{"num_hidden_layers": 17, "hidden_size": 192, "num_attention_heads": 2, "num_key_value_heads": 2, "head_dim": 96, "intermediate_size": 768, "vocab_size": 3788, "hidden_act": "squared_relu", "norm": "layernorm", "norm_place": "pre", "norm_eps": 1e-05, "positions": "rope", "rope_theta": 10000.0, "rope_fraction": 0.75, "qk_norm": true, "attn_scale": 0.102, "bias": "none", "tie_word_embeddings": false, "parallel_block": false, "init": "orth", "init_std_qkv": 0.046, "init_std_o": 0.0079, "init_std_up": 0.046, "init_std_down": 0.0079, "optimizer": "adam_variant", "learning_rate": 0.0019, "beta1": 0.9, "weight_decay": 0.14, "lr_head": 0.00356, "warmup_steps": 279, "schedule": "wsd", "decay_fraction": 1.0, "decay_shape": "sqrt", "final_lr_fraction": 0.0, "batch_tokens": 16384, "max_seq_len": 128, "doc_mask": false, "train_tokens": 131100000, "max_steps": 8002, "dataset": "wikipedia_en"}
MLP neurons of a small language model. Each row is named by its layer, matrix (up: input weights) and neuron, and shows model dimensions 96-191. Each number is 50 + 12 x the weight over its row's rms, rounded and kept within 0 to 99.
Before each neuron's rows, "fires in" lists the words (lower case) most often at its 100 highest values on Wikipedia text that the model never trained on. A number after a token or word is its count.

fires in: "had" 48, "have" 38, "having" 7
L7.up244:34 51 42 63 57 48 18 49 59 35 34 28 52 62 43 40 66 48 36 34 43 49 63 38 43 36 49 54 58 46 59 46 48 72 47 53 35 50 54 44 44 48 59 49 41 46 48 53 32 67 32 58 65 64 46 50 79 57 54 50 53 39 30 51 63 44 48 47 38 45 54 43 52 83 48 48 62 39 68 57 44 42 51 64 43 59 63 57 59 79 47 52 51 44 55 37

fires in: "has" 37, "had" 21, "have" 16, "also" 7
L8.up298:39 40 41 52 66 61 25 76 54 48 45 41 40 39 34 39 51 65 60 57 61 71 67 50 42 52 40 22 52 48 41 60 56 66 38 45 42 44 55 52 59 40 56 46 34 43 42 52 55 54 25 65 60 42 47 38 68 38 52 59 43 55 49 36 55 46 58 67 55 35 80 51 57 59 65 58 67 44 61 56 52 69 54 52 38 45 59 60 12 54 34 44 56 57 62 29

fires in: "on" 95
L7.up45:51 55 49 47 43 49 54 61 49 55 49 38 59 69 40 56 43 54 47 57 51 40 53 57 35 50 66 51 73 52 65 28 55 71 38 37 62 52 51 41 56 63 58 44 40 46 34 21 58 58 64 50 57 37 36 87 52 33 24 55 58 56 66 51 60 75 57 45 52 43 52 67 60 44 79 65 49 41 52 46 48 71 37 66 51 53 63 56 34 39 50 55 46 46 38 71

fires in: "a" 78, "an" 12, "led" 4
L3.up0:52 54 60 53 55 26 45 39 50 50 57 78 48 54 47 43 26 55 38 63 65 48 64 44 28 55 66 39 52 51 60 55 46 44 55 62 38 53 34 64 43 73 55 65 46 42 36 31 45 45 42 51 62 51 58 52 48 45 54 52 47 53 55 51 51 40 59 62 49 71 67 36 48 27 27 50 71 20 56 39 42 71 36 42 37 55 45 52 29 70 46 37 49 56 47 45

fires in: "had" 56, "has" 19, "having" 5, "have" 4
L12.up596:59 41 45 54 59 40 28 66 51 38 32 35 71 55 37 45 46 58 45 49 37 48 62 44 43 43 60 39 40 62 50 58 55 41 50 38 44 50 63 47 33 55 66 46 35 48 58 33 53 62 33 58 73 48 31 68 64 23 47 38 38 31 41 49 35 46 57 64 52 57 67 53 56 48 57 68 62 58 70 52 56 69 48 56 44 64 68 53 51 49 60 45 44 58 76 50

fires in: "a" 57, "and" 11, "against" 11, "or" 6
L3.up125:49 56 29 60 44 48 64 50 41 55 57 66 38 49 59 63 60 53 56 53 59 51 62 58 31 36 63 40 61 38 43 39 46 49 51 53 56 53 26 24 66 36 54 45 44 57 46 57 42 43 43 59 58 56 48 43 61 47 48 37 49 58 59 54 44 48 56 38 50 55 67 27 49 26 44 44 43 54 67 56 42 47 76 66 42 42 42 60 49 47 32 27 53 41 45 38

fires in: "had" 32, "would" 31, "has" 10, "could" 6, "did" 6, "should" 5
L3.up766:33 45 43 43 61 27 40 57 51 66 62 39 40 56 31 58 65 58 37 60 74 72 43 52 46 28 54 54 52 35 46 51 57 71 46 60 54 67 55 13 40 53 50 45 32 53 29 71 49 64 35 47 60 51 49 57 60 54 54 51 48 40 24 41 46 80 42 45 43 60 46 72 54 54 70 57 42 40 59 43 39 62 44 47 35 45 67 52 39 53 48 42 47 57 50 55

fires in: "had" 50, "has" 32, "have" 18
L5.up403:29 51 51 51 50 48 39 55 36 52 17 27 27 48 47 55 56 50 47 50 61 77 69 18 55 41 72 36 65 41 53 42 57 58 39 35 43 52 55 47 55 59 72 60 40 43 52 62 46 53 29 51 66 47 47 57 70 34 62 53 42 66 36 47 46 63 58 41 26 70 54 41 58 62 61 67 57 49 65 67 51 60 63 46 55 70 55 55 40 53 35 61 41 38 52 53

fires in: "a" 98
L5.up633:59 45 57 56 51 16 60 62 47 71 51 58 55 45 62 45 47 71 42 62 46 36 56 59 28 49 74 24 60 47 47 47 37 59 54 51 49 44 32 43 38 71 55 36 46 55 25 60 62 61 48 30 64 58 58 45 50 51 53 47 35 58 65 29 37 48 51 39 44 44 53 34 44 49 37 60 55 55 54 35 40 65 62 47 45 41 40 67 29 47 29 29 50 39 32 42

fires in: "on" 99
L5.up364:42 52 32 67 46 40 73 46 37 36 66 72 49 69 57 49 66 52 39 46 60 59 48 46 48 29 53 40 54 62 54 23 49 48 50 48 46 56 49 28 71 62 53 60 39 57 34 29 59 40 56 80 60 24 33 51 62 54 58 58 51 49 35 33 59 59 48 46 22 58 37 57 52 36 44 64 66 54 50 58 46 56 46 62 46 54 53 53 53 41 39 60 46 60 50 55

fires in: "the" 57, "a" 13
L9.up513:49 64 56 27 65 52 61 41 55 68 54 56 57 78 75 53 68 78 48 66 58 56 65 60 50 42 58 51 29 39 58 43 37 58 35 50 56 51 50 36 36 47 54 34 38 46 40 46 71 56 32 38 57 50 67 57 57 72 33 56 39 45 66 39 47 42 30 33 54 41 54 35 52 37 47 58 44 41 42 52 48 42 41 61 66 52 31 59 44 63 33 57 49 49 37 57

fires in: "on" 59, "in" 20, "she" 4
L7.up59:45 33 30 32 57 53 58 66 45 48 60 72 54 68 47 59 47 58 60 64 53 48 22 57 57 49 49 58 63 54 57 15 69 43 54 24 49 46 49 50 48 52 52 35 42 35 28 47 51 55 56 56 42 32 33 89 73 34 40 71 52 34 32 39 66 63 55 48 58 63 58 47 43 48 65 67 45 48 70 49 42 60 51 55 48 49 50 46 66 41 35 59 24 46 48 63

fires in: "in" 62, "by" 12, "during" 7, "on" 7
L8.up395:20 35 39 38 45 46 32 56 37 45 54 38 44 45 62 49 23 51 64 57 56 60 39 53 36 60 37 47 71 54 69 56 78 38 59 36 37 36 54 23 58 38 57 51 42 36 48 47 45 30 35 47 61 45 68 58 60 46 51 55 51 51 49 62 46 60 48 25 62 72 80 46 60 50 75 64 56 67 69 50 59 59 32 39 53 41 32 35 61 30 24 44 39 48 40 61